From a checkpoint of a small transformer trained on Wikipedia.
Size: 10 layers, width 160, 5 heads of 32, MLP 640 GELU, vocabulary 875, 3.38M parameters.
Architecture: LayerNorm before each block, rotary positions, biases, untied embeddings, attention and MLP in parallel.
Training: a variant of Muon for these matrices, 179M tokens, 10895 steps.
MLP neurons of a small language model. Each row is named by its layer, matrix (up: input weights; down: output weights) and neuron, and shows model dimensions 32-159. Each number is 500 + 25 x the weight over its row's rms, rounded and kept within 0 to 999. Numbers have three digits each.
Before each neuron's rows, "fires before" lists the tokens most often just after its 100 highest values on Wikipedia text that the model never trained on.

fires before: ", ", ". ", "\n\n", "."
L2.up207:518500528539470495510461527481485522535511523466477473503528500524494488498510500499519473503498540549521493514513546473474481470507485491507506534422495455508516486504511503455518490530475488461478506512484529468509457517457497515490508490520486444510432565529504527509501476494502512484482462499481529525526497476508492466511515486506514502489503455486497505471505555449517497473503
L2.down207:514485513532454495547486504445486535520483535497517517484523502535489499485506485558544514500504527509512497522504535515481498478499531531521520555464470454518504498510512460489509499534494487507451447484518487496476507527505502526471490458517500459512469520514488517468507510534473521486494492515513467505497558485509494470490492488503519449514522452492521492465491540473545492457529

fires before: "| ", "|", "t"
L2.up441:510481509483461518478534512480482493471486538527436473513518472502524539508473500466495497503488494560514542448492471509490492459452529468468545502523506445486495522470473539522523462527547505529486494456526489497475523525515501525449505508506465495501502456508516477445505529509504480492517494523479497539528483511488503501511432501500502514489475509512471487493486553503511500468518
L2.down441:506466502517539495548489476532503499493501444516541507478492512485471483508555504470537540483479510460541482516519507505491467539512468528461501499492506538479511529498547449490463527494465477459439479495516526536514463495463503458489483491502544491531493528528493511538488505514470495527509529505538497481476511487515531515467552488477520471497491504479545504480504497535485460520516

fires before: " ", "2", "e ", "10", "1", "d"
L2.up239:509499488476485555465537471489475504498477503517466544496491507530521535457464468547475508546486515442517497514503507515475520502509521483476525500489493546494531467482546523473493485509482505517483450480504516544483470516524511475486501575479512480481473502451543487518458502494550489524453524479506517466498504538522518507458486533524513468508508536547471532477488499491498458537478
L2.down239:544472505453480514509536500470460474492458498521490477533508503548475484475484505554506520482496517482507512509506470466476493517496525530526498507529561477512511544483512487479498466522499461512533485507503529477518471492534512505484524484495526532503566478410480527488527479520483462478484502470523486449494541477500521495502475530516470528495502529470511472470526474517482533511517

fires before: "k", "m", "g", "ri", "x ", "v"
L2.up502:485452473521507501513520514499521460469488481520519449474467472510513508516501517523540506429497498512543477498508487523495464499491469518505510496523478491491461510482461527521504535536471486481437481514499512489473482460524495539483508527505476475513551494487494504491513482508538485517476522512466477466474503535476513499504510508494512512498503491521525498527534502473501518530492
L2.down502:500466497462510424491509530519463501474519499484551513518498505506498542505472501518527488526450491509518501485492456498524545516516513499511528471519464516517487511563522529533514507514478519525456474522531494534510472516505534430494510490521479470513543467489534484466509486523485508486499525533518531515512502469470516494509463522541485488510497513513500519474463505455446477479491

fires before: "ber ", "===", "| ", "==", "The "
L2.up22:503522473463507537504512500535494506516524536534482516517437501463540458505507496517522469504504497521496467498497524539503497458479463525522494493524510477462462496470514492542524527564501454500486510481518465503471522481514521529508471469512473441462504487507488484508548534493520530519499498523500498489541428453523494509486506536495507521490504486482454451478481517531492497504475
L2.down22:498465549528479470497502503533511511478472520474516489469526515478451517490537496559502486486478494499524493448510496470456473516559521468503527476500491515519525537560510548469482478507503481523523514516447497518535499523514497463493536530480497524520510485491500528503457520534457490462465519520469485488484506520497541513489488490476500508484493464480506520524495515496515478492514

fires before: "–", "al ", "y", "y ", "s "
L2.up174:528548503539490483533498537477484509468471478516507483512534495498459491508490491472507541520506451454504502549504511507498513489486500551526503471524524508470467531509500521484477479462493523515480492471503520463510548516498547470502485503482511525479524491497522486518498546501527442462481474517527488520546497470495527493520508481512453516494529487512486534489495530479547523502483
L2.down174:463503443523509485486502551467550495526497510479507469549525466493490486547474517492495522478475485538495472505519470512509478511483490536511493477522485470512479458515498496466486427494495523534504516520477483521522493508486534486494531495483501519482522504480513463492494535531500499490521484512475512513464564530486464505472520489533504476483488508555509492489477532504453520487507

fires before: "ul", " ", "-", "l", "m", "is"
L5.up274:477457542523535476499488529476519557498446497473505514504491537495497498475442550481505514518469499526520489468510472483498498525488503505517518492494513492540525505497487488478501481493550490544520481502526533515494491559518519512478525497489524495496538484538534521469484460455496486500462486540499513502489505472504520472502445494518436507512495519484488474513440541504531507496497
L5.down274:464510473474469436526549479516512476505516515491494533509505520465463523516500485525520474516506495491486492504523452498542490530545487433509545509510485501520482470546486471505537537453474519480527533498487529486498486493444500449513456460528508517468537503504513497497493488491526513506551517470474531536472512456474514524486512508465476524470496505527512559510450497484510467509485

fires before: "s ", "b", ", ", "ment "
L6.up402:536509470485527538454473522478489513481461492515508511473493536483535443529455492485509449515474505469526465521498497498545512486502466473464477468487480505544452543533473513494521497510496488540518507511514556490500505538471500499512484496489500500517507501459485452522524501492519505525517519473481509518516480518514486506472468537520474487518530456489549533538530484502506481522499
L6.down402:531495485526497498518485515501500480502466529515439541495555531523486492522499447494517498547549540485497517539555529476480491483480499483499498491451488525462506514495498498468503471501452507490495508471507503522505487463460526464508492492528444484459476512494526472515518495481500509502541494486469498486524497496511542474529531483488513560472481524532478505512532508525467524486522

fires before: "ed ", "ing ", ", ", "s ", "s"
L6.up472:473522459433501515497499504496469536499527480475482490499498524528511501497502440497493422486474538530527549510505491480482510507501490528453496501476515517470484483456492502484512540476475511493494486472510512525487460530491498513489521517513493460496466539568531498512459486482482512517495463511518516495532485568547501510484522535545449457510520520516526508471518503504512477522497
L6.down472:546499476504531506462491494516504511519469522525503484496506532493556496519538474524487519491515540487495464502466495461490473503512511453523467535480450496493525504512556500475528532472514529550489492479535474446529515521484475460470512492459535518476493511489476485486502522507522476500521519539499510502499500520556503502516491490502518490489470509482433493498498466556443497506503

fires before: "k ", "t ", "k", "t", "g"
L5.up170:541507508428459498529508459485523557451499537486532481489491450501503524514473490511504486483508562462488501494467470469540530462509458499498456534496516513478508545543459503483535516552511513536496496448520496500492525511513500534501489488469503503511469500493449492488504494487522470507481491514491503507521535512497503505513493514541511537483517539503501479473520479508477493497475
L5.down170:484512461491477487496492526470554519528535491500509517442524500544483493524469493527482517477527469513495484526529484477513504449515487512480486560535492489520507481507505526497458459466497515515472495475561463487489503429515496491484473484497477526532487506541483529491468502486519477495497515533486529491488497493506520491490516492518528488504495503542481529526494550516480489500518

fires before: "ing ", " ", "al ", "s ", "er ", "ed "
L2.up285:482481490525542476503486504482518516500498523538480519537479473543496508520474515489440529544484463498479468517507491551483533489493524509477489446489500524469502482530439469578491486504531519517560477492519497494508491488528507479479526510524484492481489472494519503505534467436560494504472495463529470547482524541493485499482491505457475517515483524470539533480512482510476510509552
L2.down285:498455494525541472496493504486532515522491504561522512538502463514502474489467523469460507540482473476473459494497482533508523473513519529456509456476490519450521509539464476557470492492522487525552468501505503506492476493542515497505527518524498482497496484483493526481545453478535467476480493482527471542483562539506489504475486517512482498527465533473538517478511491516503531501536

fires before: "in", "l", "e ", "ar ", " "
L5.up301:514469505487530494473471492509521518503494536516512515475517522465497529523519462494521517489515535495508509474471486476506508509541491473513510513507478544443495497473525487486505509560520537495490447496455474498463457486535442483503492510461511507502484482537464505509471502501497497513447536466466544509512471480491473517496534516495494560521523475523478523534460514466517454488468
L5.down301:508508486508501496535489495534521520485508506512492494480500504494503492524548508487485556509503442558478529501501460508521500530480530485476525520519537508493482532455498517483491490486490491544530529506486484524489511477501490496544503510478517537547477471478508499523503455477520494502527464515486509476523527481486481504533539452492481536485504499476492540470447488493488523517500

fires before: "\n", "\n\n", "- "
L2.up161:537511491500474507484478478464529496473483505508535516526512494513508497508465469513500540504506470480497496543541519478511475465487498523493492486511478524496499459500485522497537520479477467478493458473466560511474481486499520504494540553484506475481524526468468507531517483551518499498479474498458486575525489466526503496495543562455511497501466475482512526504491488449508519484501
L2.down161:524495509507483488472469494461535508484471511534521508524517503515514474476496516506521522479516475498479499544549509499527509468472499538487543476491492519480507476546497523489511523484465457456500445501473544524483473518532542499500520520472505443509517502471475503477560467559545498494497480508473471545524534497519498503479507534497515506513499446481498544477495504454528512478515

fires before: "\n", "\n\n", "==", "I ", "y"
L5.up316:500450486563538511477457511486485472532506527508516517480519517503496497539468507504463508497485494511484504499494521485459505496511497486474499515496508486485434512512500475510496471575529540484520500502477488452538549551505533498484507491504512489498528477503501451552530514519527468478440534521501487525484488500460496488441508524456484471514506491487514536494492470518520511498516
L5.down316:495516533512481473501513502506491527518522513455480500431504533473524501544484498505509487510521487484551466522537499513496502502502500468523490511551495458466549475522481520470482468490489541495533485524548509536527481497486487493509513505504544448483486532490535477478505481547498464501498493486494530473518423497512449486503494520527479481507539479509504507465470518533495496427528

fires before: "| ", "s", ".", "–"
L6.up474:471529448521474500487480523515521513524479512529490510545479503497483469475503486502499440526553458511516495477497517469523520491526486550490529547520479489476476510507505518497485480515468502540516499459511535497507523500465476507509515517501479490505499502489476477490487530525534503508511488551488474495516485519500526481529459437497464533518516540505575482525453463490560508539526
L6.down474:525482506557505546528466533522550505526533472473484516480529508493507485498454502473489486511507490487515464514475515480500502487489495535475489534505522541463470432528512496476506537494513507477463497492473536488511534463492528480514487486487485511490505484504551519513543524449475520520473476520508511506497477442476473520504489522502529499500498479513523507487540482476448486494483

fires before: "\n\n", "S", "ed ", "ative ", "2"
L5.up212:484488545551476463508488498497469494556491494498482526514532527488479506497471471514520501547515470499512469530505455479502507471520481451522479475518536501488501519514487515505474524481477496513471468476474472525512498469484463501489482516497486526454490505535499464440541511502484497493491518507486522580484533484442495528505501480501471540525498538479485448512486473477511519488553
L5.down212:490453511471519558510508533507497548482494475469478463489483511483494499490484528495554469490451581510478494487489520469483516474489495456537502472483522551506514466463472499508496472499493467508471532502515504504480524467503531502490518501471493523497576455484521496503520496524473472460460503530527469479489510509498499485519514544515518478489508491528533500484490520483516497470490

fires before: "e ", "p", "ed ", "si", "/"
L2.up211:525498501480474535477539485564483486474488492536457455502481512516524498466493497493493502484504510558472478522487513515510504524471507491459499508547506482490501523514514500509475486511471478499491479507485531486525465500525520494488515509486481503497479527498495521471459471471468492494531494502570507495486513500446446480486497460467564511538532477478498530524512526529534474526487
L2.down211:507498507464513529478547501549469479506472499516485446484454517513505526461518509478519512479535512547501484508498525524527483527472542522466507508541511460522495501519532522503509498499516486488461526498468549522500469513504499482489528510484464507498472494504458494471498478464485482485535457498528519498511519529466487486517528492463544511527545487469521492532535519493534457488515

fires before: "ow", "k ", "k", "ur", "on", " "
L6.up126:496505515505523535464462554504515506490463483516530482497503522494527501449494531485469498497546512505509479488477515491537471509535534475489485530533533513489492460466496472525493496489505450502485511499507497466499442486529533506557474495534446465513517557464519471497538459476510489511494496541503478511474519520522519512495520503509495541489475536486507500532469535517550531511523
L6.down126:457511501465539521505485492492488548520559465518529483464494462476515488527531540512520506492476496498530538465490529526498484503536553502505492527509466487485497490496524518501481484506497486513485500502488478507499539487499547488478502480481506519514487494473536483531530479485476478505503486467489513545495456455466571493500488519483450489445493508534503522445529491483498511503524

fires before: "er", "x", "ubl", "res", "ep"
L5.up465:487516516539506516495487487459542534490499463506525555484508507490472508495487494471536470507429507483491516536456510522456509485522494505467508512491491478496503494471474477474513505525521518545527518509469455472571467497521499491459532543484542509488498523519482497501516534522500484540492511464488458478509523530520496522473474468533538515491537460500500453526504487538488485493490
L5.down465:493470500526529472493519500481497500532482481496495514500523480531447497515510481519508514523491532492457520490537519520503501490459497516512492487505499526531490536484521477488472518479491497474496499517519470479541508504509507502457505527498480500446536555496516557524532505499478474470520495501502506478514498509467496454497500521504487485511484531507514453484439533547519517473485

fires before: "st ", ",", ".", "–", "8 "
L5.up545:522508500503490462461508471476498499520478484479550504541466558512545470521528462515562490505498521503501493532495523491531530502502538486488493495494486500506500537553487505489503494537534496462509448557509495505461522519477563523504547476490440519496518519502472524500460493496487531492518453509472479468515508508485513536542478457533483512489478502478519508494489493550474508500505
L5.down545:480472486513507493506514487490494499499486507516500552517454499524520437483535448495545500511549507461465495519481497436485493508490547466520470516481525540474495495551494490489521505509533524493475506530520497484520540478505531504517531481511477494488533512494525535520478484440489518453532489501474483486489496511484521503562495459525475496439479532515502512512518475528526457512460

fires before: "= ", "===", "==", "P"
L5.up318:492520503472486480471510497522507505501479489504553506481488456505472482488476476476460491479511485526509483468490483518548488473518533491522492548461500481450480484481474500500542511488467468504499509501480514475461554519517500471487491520493495441560483526537562463522520486453450531479504466504508475517510481492483483534518501536478496524511513499511532480489542503555517516450528
L5.down318:529539541472510517475492479504487494483541500501464514515512497484481511498509491523525488492492502528507483504519493462526514524524493466527471493492487498523497544459540541501528485496475464491453474502526483449538468540527521472491471501498522467479494532523486545515479500505522504525460476535485469512534497490498500488473462472482448485488487477479463482503495519485515527510518

fires before: "==", "===", "In ", "== ", "= ", "A"
L6.up35:476496498527508514526509513538501521515497505500509534520462513420490509517475473477517476502462539513487479493509477493520503538494508483503531533477502491506492491488484473548443458525462510499488481495511518510487481521473529474487490494491487503539520509478486467552490495493558514482473474506492462456443480489465499491483508503525498532504544502496539514461518523478479436494496
L6.down35:505515525508504476522507515452509523493490518510481511529483516552526514498509489482503513520497484453465471496506475485509494557511496498517497562493509532525481494492502497484479461489507531480508517494537480507536491493536527457486488499493525452498463551506493478451478470471467486522480509510498524505531392530464522492499487491472522480495506528468484531510451530553505531499524

fires before: "m", "| ", "|", "k", "s", "("
L2.up488:488475494504503471421492501508529523494436509523528499514486513475491488475534529488509485454503506533533522503472487535502507495482485480485493513505487508459478513530541518504511454458537521537505495481468482536500460500527478569483473515477512485508491460517468475534580460484514484493501535494493525523472486546497529526507487507494518485480519502513454518486533534500490525524473
L2.down488:492538496462460493528512510486498505501536529478444487483525492520512464499488497513487531532523505463474508496504510458547522464469480548531513512481526484484538482484488522520522526546498474446463535536553549494480512502489512483513530492536498498508477489485535532447492524533473521489500484507500524507515461462464458494483520481487472511474450477484529477497485483485492490487489

fires before: "we", "op", " "
L5.up629:528466520466511555470468485487493547501536512476499546523484556522464504468478510500490503522479483514525542467527518542476499504544498493481503491523517508477488512471515469472475477488497563494447526486484491495511492503531485460551471492530509483529487434539485502472488508563470481495510476487469515549513464491486496516474459490500510488522512502453513519518481499468502471512521
L5.down629:488540504514517505518510489487556478505487476501496506440522490492517481517476508494523484481526484522468477529509492504492480489451506485538491481506517544497496514549535450495482456489487508503495466486498478483471536477471477529448520483479461483517496538510506544521510515466533526527529551485476513483467476547506499494546511508506462501510503507534481482488492483487492519503500

fires before: "y", "y ", "W", "N ", "s ", "ic "
L2.up512:469519516470515510526517505510547505465532495489518511495499507476499463487478423519496494521502457489497469543546511519513523517478484475466536482451487509505495494494535511490511472451482519505528498473483567521508528563486542498484477463511488508554506501490524524526482486491474497515509478485525502524482520443513473497500462487490488489524504505491488525516524553464433481524518
L2.down512:508518499524450498494552507499534496492494500465533513500489533492476517509495527525460471545492480447518508485492524556515522483420507486487500510492470508485519488533499486490506513443455499550463495489482541518551526517507513478525505449505529486489513498509526524499503511487471541503459455494462489504497463475500480483464518475497453504477518495516515508488555560507458506496531

fires before: "ar", "end", "h", "is", "tion ", "s"
L2.up301:525490503509516465544504475505479485500491462487504539520465494482470498536477505485534492446485532550490493498444531487527514492530510495515463513526489470513466471479491473524515500528497516448491473483504505474493461477511472472522481508487467482469493531491505488510499504500524562505479512537486496515559488508457523532491483443491537499537535475443486527539520513492522464518485
L2.down301:503496503483541512532489505495463482454504492462503527525488523482468492514498505503510550474467506521470489475450519507546491474544517516505491516489496475511483489471533480555501520545516498487564520485492521518491473509450461475493478501484464450506503500506522466502485477488471532517534535536482532535552490521476519518496498468476541478527495475457469484500509500457526471495511

fires before: "in", "ri", "ain", "n", "ac", "ent"
L2.up537:484509487501516517518463503503513493520501455486500524545495501514496507489484494481530491502545489495518524508502518506501518507488553547465481480470528447489472506473467534517457529441486482462509439505498507479483479452496484507500542539519495498496528514497534449529535513498487524515495524507513481538550537508501504551518518523473459530508486510485470533524472496452528503509474
L2.down537:484508514524512500497477503512541558521519475495514526527474495478450484481483513531467529510510522561553531507506509518493506493501509517470472498456542471472483513498521491485503517496478517503521515494539490448463515475496497524446493530490442482493495448518516493510491516440477507551502486494530464485518492467516467503496532510503559551496508482514511541525451470476494532538492

fires before: "un", "er", "ent", "od", "it", "and"
L5.up17:555514459474521474530485473492512501510495488512487497473466501522490532513495509498520490466569519500505482517533538494488469479489481508511484489494507522488492514453521467491529482515399517487468516525488510504497519477545495515476500493504479499484478488532471522566493492537492475517471507505536524490513483510485473493526489537487534496579509504463481517542489497503462480505477
L5.down17:470528525486498504494467525463504521520517516497477485508523521514523487494475463478462485486433498524486532478450473510457523486472498513503520504496525497516490500523505534526501490491573554480486516518516474486460473465502537518533575536497536497490525473489531468468511487479494526452508552512510499498492520529515519478522470482547493476449507476511484480485511485512529479495536

fires before: "n", "-", "as "
L5.up525:478525496501515530535507514504493490546499518546522490541479485471503528494477498503509501499490527446478487488464508482534513495513468498510482535475499497509485531522489460497469465517445476471497508482515508474519499486519460482442561473540475497507538489491513530504514480470530488493532530506527508518483465484480466538497567519497537481451513463503483506494529472558493502535498
L5.down525:505521508490504466500483525480480524519531506512531564479471527502565460537470500480532474476526513468473486485485510496509499488495477510520502513508502495483440487492480512475500502510502544453528530521496503532577538482493521516516456478488542516488478532532529497528468492446487509540517484515420498456519485476490538505505485505506449511485483482509505493495481500511473500497471

fires before: "in", "ion", "ri", "ain", "ul", "ac"
L2.up610:485522483493524522524475511481519516534467483486503473508496471506507505519499531493471517536521480499507521492477507520511448474478560580515487495490549426504503537480500491490498500474475521511466472497478498513511536482507480473467540548506543532544493461486537488517516479500527529517519501481527511536521532468475518546518472535482535539491495478484493550476487473488514471516496
L2.down610:498518481533504520537509515472530540543481471470520503480524479519505510498491560540480515514519505469539493486459506499493479508493524525514488475452519460531517504501483509471497480491464494512500482465521457477523547473489450525465516516526511501534447463496526512520496444490486477514542499474499496522504551497462514515470475508524558551501484478514463549493480501498495457523500

fires before: "ub", "ass", "ay ", "a", "as", "u"
L2.up568:497494508488475501521508516471523496493506506526517480505479494548524479479507525536478507519506518510450517457433487528502501480540525476501465500520524451482559514492498468461482481495480469521497517461515518498504518488500477495546510498520480476522508518529495503501494442505471550540526499504498450470489490477481503537495506460469483531490513497517477538464516462452552481500483
L2.down568:540485503493446493531503508491537488490489476513508501503496510510511506452495524523479517494513496509459521464464501505495500517525493495504450468504465504484554506467518498454504495509500473535521518492550558510508525487533493501522484478557471485536514520528512500532465461526471545520514477485462416462456502509497509490518481470491484503517484479511500512483505456480535476501480

fires before: " ", "s", ", ", "be"
L6.up449:519531532447550502508486472537498491490471529517502495523527525513496490481448505484525539511497517454542497516515493495520460533511510476467480460508504516487498529535505520470535488482507505498501480495512454526476498520493501526529488480513546431492500501496545510474492492536501472500469519488492518496510444477564485464465520474499501515488533521469440541493507498522519489538517
L6.down449:523457513499521490505492504458537495481502521467495462494536488527468512474454442539536530490495507499520496486494502498521515551536490463502528542493541540484521498469515489528512487469535526495533462483520490535487482507480463500507488507498489446501477516490498502440473494478533521503513490475487554515559463486506550521506442520527474505503464522455509492541479455524510478514501

fires before: "an", "ear", "e", ". ", "en", "a"
L2.up50:514535488511481428477479501502470503537503469495498445512471515490484487517509514475505500529481478469501560509496483505493515534530500495510509478527467496458473490491513477497496472450480507464489510541524422493485503514488497505501546520530518499537522462465509530460455504528488509483509510522541484508457514480493514533526477497524488532514529487468496463506542513480538489500488
L2.down50:462497526499486445494472516496448538505505492489454488495487516561478496537503463532515471517516491496474579526525472502524514499519487509506472526486487475433514480450533487528519463487494528468501507503535443474508494506507449519525538481507456493542501493505483546500485464499488492484499468525510487510509490540516510551548473483493488520520540523532475475496546491473514466518489

fires before: "t", "er", "p", "en", "on", "s"
L6.up616:469504508485496477515486527519495463466507510504503499505463504483450506476474557476465533484482487526508518544445499480518470437516510491504487544486521481521493532500504484537487502483511545522492488493506461534503484543492493525483524519513477474496479484563470516472474483476515489518520498462501506506503520515466508503474507522514501513503469488484446484536498462487524490475497
L6.down616:474532493498474533473445486448493490507527530494487498528487542500525448513455550472494498476442503484518528497485490519501515508489453531467512524482497537523547511512511434497479494535499483505500517502483490536534453533457498503464510494493536488500449527521486493477442503494511493507514485516530513483498513520505528524490521439527510507502469482480502486520510489461487519532493

fires before: "ow", "on", "ear", "e ", "on ", "ther"
L6.up79:483512473514461491493479485545467516500470527490484446473502539458479492516486496471473507474545508477487496493466511522544498467469533510463465516460566496507506459501509482529507504517546496487517471495517493498504473474530484500491523506532463485515494460510541490521488510474486494475492488528467506475518476489488509559463517505463479484474502491542551504539491524535514460486551
L6.down79:505525489481473513495514547481483522489531525487490472483549472507474524514501473518515503477483503533511514493499506488488463570528533505495507478503461457502460532523479517487492479523543478463572479463474530476506521522522478441525452499500424517470480504514487491513501521523478489484491483514452464510499446529471550528526494514533478517501502487476531464481502475489490437496512

fires before: "uc", "y", "um", "y ", "al", "ies "
L5.up241:535516490456480516517580528487490458502494477508552507499513473502502523520479449501510477490472493472454474538477473498512499497518454480507518512497530521511468470530504506499493489490466501530486518490470538518503518531486486474530535433492486506539526438504488543508507532551474492487515493506488513502489545482478491494513514505485484505491502521501544541525450535524494538508499
L5.down241:554522481523505528451503543527514452535482458490511529532521497494506486498503461500511493515498478503493535494461493439514505498559501498511485543487597526459472512482472445464480510530478547475491497491465526511501496481487479500497491458498462527519541489484537519477468476517449515489465497525493478479532500494522478489508524463496507498504480512493518508523508469496524518497508

fires before: "un", "er", "and", "it", "is", "and "
L2.up209:526479491483500510508493484554485482522471455484546455501460530478491494577475457493481493535516470495501471454473486484461495527487516522481470497559487504457503519481484517493491497505489542509487496483510489574488526519469472542521540533509499506500548464495528520532486513482483489502510513536533541498457534505503471495488513538529516492502480462485507487504497503546483482500487
L2.down209:487546470466497521550465480546487492493462505491526483525479531497484502563484458488474518506511477509528450478509507486529473533498502539477432512500484509483474529495526509473532483533526548519503506506531503560469491526524462532475533483488488494472528465471518514536478524493461468485506452514529520511480508497504469482464508496496526486538505506462491503488488510525464544450548

fires before: "==", "===", "In ", "== ", "The "
L5.up554:511468528529446569512500500538497509506514519553515530489479470485513485482508496479469506462534503515513533456532485525487515522507506511507485511494551466480477486494495415535491494519472499530478506510476488517524471497482471461498479529526465518519510464531512469499572522459510474489504497464533458502494491490518549510491493494501486481512515485481542491463475479513491486538490
L5.down554:520462509524483470552497490542500478481536495501463492512493503512461522510506474513493471493480509472539529469541516482483487515500536514451485573499515478504492515483493481510440508489478515502535525516504470480506501442465522481527555531497501494540516479488515509539490504534479511492466501521475500449483472510544518537509512487486510479512503525468517531471493511507507471536478

fires before: "s ", "es", "t ", "ing ", "em", "f"
L5.up300:481456489467477501517487505509520492462521442461494491531464489520497465522512537543477486467483488508528503507508468516513486503498515499502494486515500490530502472531484486481486464535539473493512519522519532516533519501463467496505565542478525486519490511507524491478538507491525503528486504478503529516515505504493505506543544470547505519488497487564507528484510483475436521476538
L5.down300:517458479482522490524519520553493481474479529552465508470490495518509466508453529535502498481523570504493513498513491510500524474501510481507487549466488525494440490526446482512477472506453454462513496519500486488519487529514526520516485513475520500471476495524532512498517518495487511503522480428472495482510491547511506538525472534508459534521525515510522477514496493499492519508542

fires before: "an", "el", "ut", "e", "le", "f"
L2.up621:472455507500463499489468450485470493518507496530517451551548478497472434501514489516453518498456507498517458475507492481519522492544509475466468492482473505502514521533479506537512508494527471513516523524517497497535433469469505508515542513474468490500522545485498556482507491502463537502475484545480517472480462473525542554517483526476502530516491487492515457531498523509531486472511
L2.down621:501521475493479509479521518495500513483477529498514522542511503466484509492508492529497453514515514527472444520484499516478481506552505492519485549483485512499496499491478480492494481507523473502506517488477490482512503485508476470509520504487492518569489558527514506497525489558519527489487485496481494519548573488489531489531520492496511489516481474517513449461508496500517489518510

fires before: "= ", "m ", "m", "a", "i"
L2.up57:508510503477480486557508462488503502527480476519509533499444474506466555472487500513498471498557510514524483496518481513512506486504543480496470521489506466518534520497498455514504532485482506529486534542460517480497528480491513466495449520502453452493514500540495542535470482476513549492520498488511498524507548493510478496472551498481530515509457502491479526499446506502471506505523
L2.down57:492513512475512489487489460502502486474467478540529519504507471473494558470490497469548467491540469499531468490507451495538523486493542507506463496468504463510506484507447476524500498469481507519464480529488493505497513546483546479479493481515475475503497497511510523505543458518521535486519519513509494490531581521511515466460497501504530526477477492477467466507466498468483463529530

fires before: "|", "0 ", "om", "|---", "|---|---"
L2.up45:538486487512427504513543503485462524501512471512474516500508489505493469432533496488507497492526502480486518542522494449498517504469493526510530526536545505514490461491477467492468523509522477492484490505492545508483500501499463524509496504480511538507485511505510523462491535453523515502436455508477500495529516457509473475493465508499535448512519483506559514519477515514517465515496
L2.down45:515472484498437495483518515484512481484519518488508515496485504554493498433508502473466525439491521504497518507559476451505544477466517520459505556544502514506461477494471502492493489505506460509494502520467509529473523514464476530508482500520491500505497477522538525494485553459458511499460463489484506508520480474529498444463502490494510479507508530527508490518495536500518496492517

fires before: "\n", "\n\n", ". ", "al "
L6.up521:508506531477481478453510505477472507528435511501529475471528514517494490510473527490522513494497530529487458459509462495499535476545507498433490501512576507525475465512518472470529480520506501476485521474522510470487517487532490450519505499493513495500456485528515493478458460508504528522497507472465514510480506511477526512460562470475493458518491514510523527513509506503506510496507
L6.down521:465498491485448472553506475511443539549500481500493501531496511479474482504506550481500464477492505518493527534503502521469455525500526560508493501507439505494449502491507455508514524469487515562494487543538473518486495501513480486467512503503513493523513463521505486472501491503457505487500518508513495495500507493509490468479501550475495526462468487484517435501495465528489538486521

fires before: "\n\n", "\n", "5"
L2.up522:518522494484522526489471511495521494508505553483482568517494499491460488524456488512496497576494479510481489442526484520489504476508481511464494525542491499517509502510531555488496498520470576502505488442485527491485525528500500485514481492485501442505506495575490502513538495499493530465483482507491483522500510465485523520477508503538465524473502494474528494479479524448505547480508
L2.down522:483499475555529515502520506481504467546504507488525485498484525527511522547498485545493494515515509491479493456472496477480511505477495488524479497521525486493485464514495525552478503496439542507509505511489484489475559526504466469488506503517576533489494475482493514476498481452495528475484483478490484492482503481520429499474515514542473502507477525512510509454543533518515524495529

fires before: "e", "em", "b", "si", ": ", "ed "
L5.up107:501491487478481512455528492493505434523445481502532507475497473504466517508485538526536489501546495481519471485462503512496495535443479497510523510496469506552502519499475509474502510484505477495477499482483489514504538468550533506489464533477467517526493507492498501532481508514477551522491479511547483486469491517571480509504509492498492533486518486467494498503518520510531492531491
L5.down107:475456495542518493477524444500444520471503486497481500457535526490485488553476527519504451518523533486502484519468491477483529501461512517492484554529513498478490521491481516521485517487494460483505517508538492528464477498459547520525497489558495472493478492510505520512493513543489523525503454493528509460518515477488435438522505550521539499512499491480481476495512509507460485541519